From a checkpoint of a small transformer trained on Wikipedia: untied embeddings.
MLP neurons of a small language model. Each row is named by its layer, matrix (gate and up: input weights; down: output weights) and neuron, and shows model dimensions 112-239. Each number is 50 + 15 x the weight over its row's rms, rounded and kept within 0 to 99. A neuron's up and down rows have the sign that makes its largest values positive.
After each neuron's rows, "fires before" lists the tokens most often just after its 100 highest values on Wikipedia text that the model never trained on.

L6.gate10:48 42 66 10 68 39 42 55 69 40 59 54 65 79 32 59 44 56 47 54 35 75 42 54 51 38 48 46 45 74 46 57 54 39 40 60 33 43 57 70 35 24 35 26 52 46 33 58 66 44 48 52 51 55 41 65 47 28 60 18 42 50 88 59 56 76 60 54 35 89 83 37 40 38 26 30 47 59 81 71 40 33 58 34 20 32 22 23 58 81 47 88 48 30 59 64 52 36 74 53 29 74 51 59 58 39 74 49 47 39 42 31 47 43 59 72 47 47 53 27 47 41 41 30 66 55 44 41
L6.up10:73 63 52 28 54 51 41 44 66 52 62 58 75 63 38 53 56 36 55 43 37 79 25 24 57 44 49 45 43 62 37 66 43 42 37 75 39 11 61 47 23 41 35 21 37 50 48 53 63 58 51 30 54 72 57 70 46 51 62 31 41 64 69 38 30 74 29 49 48 46 68 47 44 47 38 44 20 62 91 48 40 52 55 42 58 51 22 51 50 51 20 52 50 67 68 65 66 54 64 64 66 45 48 54 72 47 53 37 56 55 52 69 61 35 44 38 45 49 51 59 30 69 46 32 72 75 27 48
L6.down10:74 56 41 81 57 56 38 50 65 42 55 81 65 60 60 41 67 72 60 40 54 37 40 61 49 48 20 61 38 52 34 59 43 56 53 27 67 66 23 16 50 59 53 60 71 58 31 40 51 58 28 49 53 33 42 60 58 76 30 82 53 61 36 41 55 20 29 87 55 55 29 77 37 61 56 48 64 41 30 42 53 67 46 47 53 51 68 77 69 16 54 64 42 57 67 35 39 59 44 39 41 54 65 62 34 44 27 49 52 69 44 61 34 50 38 43 58 54 88 51 60 88 46 81 47 58 61 76
fires before: ",", "."

L3.gate294:34 62 37 76 55 32 56 62 64 59 65 58 69 39 53 55 45 65 74 68 28 49 49 55 53 45 29 52 56 39 37 68 57 55 24 63 58 43 43 55 15 60 69 53 30 30 34 55 26 54 36 54 32 60 39 46 53 21 46 59 70 42 61 60 64 30 25 46 67 46 86 56 48 17 74 47 41 54 52 23 35 48 40 42 29 46 44 64 55 42 77 29 83 57 42 84 43 45 35 36 52 60 51 39 60 55 63 38 56 37 22 42 42 57 43 50 35 37 45 50 39 46 58 50 51 46 42 57
L3.up294:37 42 38 63 61 61 58 45 36 51 59 73 67 53 50 41 70 51 65 99 36 65 28 19 46 48 67 40 69 48 20 75 64 69 37 71 51 64 39 44 47 62 48 48 67 68 66 24 40 80 41 41 70 60 48 22 36 55 55 49 77 54 47 45 76 15 27 49 59 33 59 58 40 39 84 45 61 45 67 37 42 62 66 39 34 50 41 78 56 46 66 53 60 68 38 65 42 44 32 40 59 52 31 43 42 40 55 54 86 56 38 19 41 40 42 59 28 67 60 57 73 41 75 90 70 57 54 67
L3.down294:40 41 69 51 66 64 75 47 52 29 80 61 55 43 35 58 44 52 40 71 21 54 54 50 41 53 51 49 63 47 57 57 35 51 54 57 50 53 66 56 60 60 46 46 60 67 68 27 18 77 52 34 55 50 42 36 36 49 50 44 49 60 52 48 64 46 43 45 71 20 38 46 41 62 59 60 55 57 65 40 59 67 55 38 47 38 45 57 45 42 51 55 37 57 52 26 19 62 47 52 65 47 42 43 54 37 61 39 77 59 67 54 62 22 33 67 38 50 72 66 59 49 48 68 49 36 69 54
fires before: "9", "8", "7", "6", "5", "3"

L4.gate682:49 69 52 31 42 28 62 37 60 85 49 52 47 66 86 33 38 39 57 24 62 48 38 66 51 47 35 80 56 39 29 26 90 38 71 45 18 53 20 32 35 47 43 44 48 56 62 60 69 41 37 53 45 19 10 36 72 47 53 53 70 51 22 79 53 28 29 54 57 69 59 52 18 76 53 62 47 70 51 41 51 39 50 36 45 81 54 59 51 49 46 39 54 68 59 62 42 38 48 44 45 35 43 54 54 74 49 38 41 53 26 67 49 47 30 47 66 34 54 67 49 75 51 46 69 47 43 56
L4.up682:45 41 40 47 21 19 72 33 36 45 53 57 47 57 49 36 70 55 59 31 41 46 39 80 55 36 66 65 77 39 60 47 93 51 32 36 33 50 28 62 47 43 49 45 69 25 71 85 82 55 67 21 62 28 40 29 48 50 65 47 63 57 38 48 54 36 35 32 55 54 70 61 45 48 76 51 51 55 60 56 25 36 58 47 55 65 35 22 36 42 41 46 53 39 62 50 54 60 31 29 59 50 43 63 73 56 50 77 53 71 48 52 45 41 31 67 62 28 69 59 49 67 70 64 38 56 17 30
L4.down682:48 33 26 44 54 62 59 38 47 42 35 38 34 52 27 39 72 67 62 77 42 54 37 75 54 62 76 65 40 49 78 66 79 11 53 25 53 55 55 35 62 42 40 40 50 62 46 41 63 65 76 40 57 48 70 62 23 39 55 29 43 50 40 38 28 43 25 31 62 61 51 36 64 49 82 57 58 31 42 55 48 18 56 90 56 48 64 12 54 57 18 45 52 19 41 46 43 54 64 76 63 48 16 39 40 29 44 54 38 46 40 50 58 41 66 58 56 64 58 34 37 76 57 14 39 45 41 57
fires before: " |", ".", ";", ",", " |\n"

L2.gate801:35 47 38 24 53 46 54 26 45 36 51 53 69 54 50 36 45 60 67 54 43 41 70 51 38 69 40 68 64 59 34 41 45 63 41 69 57 35 38 23 82 79 31 43 33 44 47 37 45 64 42 37 71 50 29 38 59 58 34 60 57 41 38 50 87 61 57 64 52 23 59 40 59 57 45 52 54 68 53 43 50 54 68 36 57 44 17 51 42 61 51 47 44 68 42 76 41 45 32 12 20 56 53 23 55 62 51 42 43 57 30 56 66 42 50 69 65 57 58 55 62 48 52 92 50 58 67 67
L2.up801:56 45 59 71 53 26 60 45 49 72 50 58 71 35 62 48 41 48 61 51 30 52 62 19 40 48 45 27 57 54 46 76 53 52 20 64 55 56 53 47 62 69 38 68 61 48 59 59 44 60 43 46 63 38 47 33 60 16 60 39 49 44 12 65 53 25 46 45 47 62 70 27 46 45 55 46 38 35 49 37 65 24 37 51 41 55 34 88 41 59 59 59 68 69 65 47 47 38 48 47 29 18 74 73 30 60 44 13 47 53 39 55 71 64 57 63 37 43 72 16 40 38 55 64 41 64 56 43
L2.down801:39 33 49 42 54 32 59 38 68 28 63 56 57 55 46 59 45 57 55 42 28 52 51 61 37 55 57 75 59 51 51 47 38 75 51 67 69 45 75 41 72 60 52 46 49 48 41 80 53 62 39 48 54 49 59 24 56 41 65 33 39 50 37 45 71 36 62 62 67 28 48 37 47 37 47 64 33 63 72 55 70 36 47 33 60 63 21 86 50 67 21 48 73 46 48 47 38 48 40 21 39 41 67 29 66 48 60 59 54 51 42 78 58 34 36 69 47 35 34 44 64 45 49 77 37 62 49 37
fires before: "7", "9", "8", "4", "0", "6"

L4.gate250:32 50 68 50 53 50 79 43 57 40 54 42 59 22 52 61 48 60 67 51 49 08 50 29 52 47 75 99 68 49 43 57 45 39 56 45 52 59 50 61 70 52 33 59 64 68 33 20 68 68 43 45 27 37 00 18 66 61 63 59 55 50 33 69 60 59 27 59 61 50 36 36 59 44 56 44 30 67 49 67 26 60 60 56 58 56 40 59 26 65 40 32 48 65 43 45 54 69 43 51 52 45 64 65 34 53 69 50 88 56 13 44 47 47 60 60 83 45 62 41 58 42 60 64 35 46 51 61
L4.up250:56 33 63 36 73 43 41 31 27 70 69 30 87 48 45 30 51 54 37 60 40 39 66 60 43 50 46 59 56 26 56 36 43 47 48 52 44 56 79 70 46 48 40 46 39 60 57 56 48 68 36 41 38 41 60 35 31 54 55 52 53 47 42 60 25 69 61 69 60 54 50 19 44 47 23 62 47 33 66 69 38 43 22 68 61 57 53 38 45 54 54 08 55 43 83 32 43 32 60 13 38 51 74 48 34 57 47 58 44 42 30 48 72 58 34 62 36 50 62 57 70 37 41 61 32 49 39 55
L4.down250:53 42 48 65 41 62 65 26 36 52 52 49 61 58 19 55 50 87 61 41 39 42 48 49 65 61 42 68 46 23 52 40 43 34 58 49 54 60 61 29 48 18 46 60 39 71 64 82 49 54 32 72 48 45 33 25 37 56 47 49 36 41 49 54 73 76 34 62 64 24 41 65 43 50 37 30 56 35 26 53 40 59 56 71 61 63 48 51 52 52 81 16 31 40 66 53 46 38 37 27 39 17 49 43 34 66 68 36 67 54 57 54 54 91 32 73 91 53 42 64 58 64 48 60 55 61 48 45
fires before: "0", "4", "9", "5", "6"

L3.gate473:59 56 61 27 38 50 47 19 60 65 59 21 75 41 36 58 30 36 42 22 45 27 56 57 64 69 39 66 66 84 56 37 47 17 42 60 53 68 34 53 54 40 69 56 59 35 28 30 33 26 53 37 61 56 17 70 49 51 46 65 82 41 09 63 53 54 45 47 46 62 78 64 50 35 52 70 32 69 75 74 39 76 41 28 50 54 36 76 22 72 35 45 76 31 50 23 57 58 52 47 35 37 59 45 63 54 47 60 69 36 50 63 46 59 55 86 48 64 71 20 69 59 60 49 39 39 48 52
L3.up473:68 60 44 47 48 38 49 41 41 52 43 45 66 38 41 43 56 63 17 35 44 28 71 35 42 44 38 74 62 44 44 63 88 57 27 99 74 58 62 61 43 46 69 41 77 54 37 38 43 47 73 58 27 59 39 54 60 70 66 46 61 43 07 38 56 21 22 53 66 36 39 71 77 66 35 69 33 53 28 56 14 32 52 34 43 40 34 56 41 72 57 42 47 78 59 31 69 72 44 33 50 57 49 38 20 64 55 70 51 55 64 56 29 55 54 58 72 54 53 66 52 52 61 81 38 60 59 55
L3.down473:59 46 51 74 67 36 65 32 58 08 34 67 49 35 25 43 80 58 48 44 46 41 52 55 55 62 45 79 39 59 38 77 65 45 19 62 44 36 59 57 59 43 48 45 56 52 41 41 31 72 51 65 75 53 43 44 30 55 60 47 44 23 25 33 27 27 33 50 66 44 36 51 68 62 52 63 67 47 35 69 25 60 43 42 41 53 23 50 45 74 39 59 33 52 53 56 53 50 22 59 46 51 52 57 75 66 47 60 42 51 52 67 44 60 66 56 59 51 59 73 62 35 49 79 42 56 55 41
fires before: "0", "9", "7", "8", "5", "6"

L6.gate38:64 58 47 40 38 48 35 55 73 44 49 18 54 51 42 53 57 50 76 46 54 58 31 47 32 58 29 70 27 75 39 64 44 72 39 40 54 58 28 46 54 17 49 41 62 67 47 42 64 44 64 45 42 29 57 47 43 51 56 63 67 55 44 71 43 76 42 58 36 43 47 32 49 45 23 63 41 59 58 54 29 44 29 54 22 56 44 69 46 48 41 45 45 62 90 50 44 24 53 44 33 31 75 32 61 48 82 59 36 53 24 76 32 58 74 56 81 60 49 28 51 65 30 42 45 41 65 68
L6.up38:57 69 30 44 26 37 61 62 84 34 31 48 60 67 48 71 39 68 70 45 50 61 59 62 49 39 63 43 63 59 41 55 43 64 58 83 38 44 42 56 24 29 29 39 35 53 55 59 62 80 52 77 30 35 67 46 52 24 38 23 56 40 54 41 41 63 58 34 62 32 56 13 49 50 53 31 47 55 76 48 36 42 51 43 67 73 64 31 54 35 51 74 55 41 70 48 44 08 58 30 53 35 51 22 29 74 34 35 57 49 45 73 32 22 27 60 48 13 71 26 57 56 48 61 70 49 78 50
L6.down38:48 64 50 38 55 44 69 16 65 66 36 55 65 54 61 49 44 24 52 44 48 51 34 54 35 49 49 58 46 34 39 46 50 36 54 71 54 69 43 22 50 58 46 56 35 28 51 61 42 45 57 33 68 63 81 38 39 78 58 39 39 41 59 46 53 00 59 64 58 45 55 68 64 45 71 48 57 54 49 35 40 46 39 34 38 78 45 37 47 57 39 41 52 37 33 68 67 68 50 60 66 64 59 74 64 52 49 23 41 42 45 41 44 43 42 41 39 29 57 58 41 63 46 23 57 42 41 79
fires before: " |", ".", " |\n"

L4.gate739:45 40 60 39 41 30 36 56 31 49 29 14 54 39 39 66 39 50 58 69 30 55 49 88 52 46 55 75 65 44 50 74 69 61 80 52 51 42 57 58 45 42 31 50 58 39 41 28 62 38 47 54 27 51 64 34 35 42 44 40 50 58 56 64 60 23 63 66 51 71 51 33 30 42 51 57 57 62 30 49 44 13 69 71 63 60 34 46 51 38 49 58 46 68 14 73 59 63 61 24 62 51 61 59 69 43 65 47 61 35 44 21 55 42 60 66 47 36 51 36 24 75 34 58 51 61 45 34
L4.up739:36 52 55 77 56 54 58 20 43 35 56 45 52 38 44 53 46 38 37 37 40 44 28 40 47 83 50 34 93 39 41 54 19 39 50 35 47 50 57 60 56 65 35 67 51 49 40 35 74 54 51 49 44 25 57 04 56 62 59 27 60 54 53 44 56 55 41 78 52 34 25 64 62 19 54 51 60 35 23 54 53 35 64 91 52 74 42 57 42 59 57 39 92 65 61 54 39 62 42 38 53 67 47 67 57 75 47 52 52 48 32 34 51 76 52 63 33 64 41 47 39 46 55 53 51 48 69 27
L4.down739:45 64 44 31 40 23 76 14 61 45 42 54 60 33 30 58 57 48 58 30 16 32 57 38 56 63 56 50 34 52 55 35 27 74 55 44 68 60 44 70 47 29 51 80 37 63 67 63 64 66 53 54 36 54 43 44 54 68 30 52 38 29 46 25 57 54 48 21 91 43 35 52 54 20 66 68 55 60 16 50 82 57 41 42 50 65 49 66 43 40 59 31 55 59 40 59 27 50 55 70 49 47 44 13 69 55 28 60 44 52 44 47 34 53 33 81 32 32 55 61 55 36 62 65 30 47 78 52
fires before: "3", "0", "6", "4", "7", "9"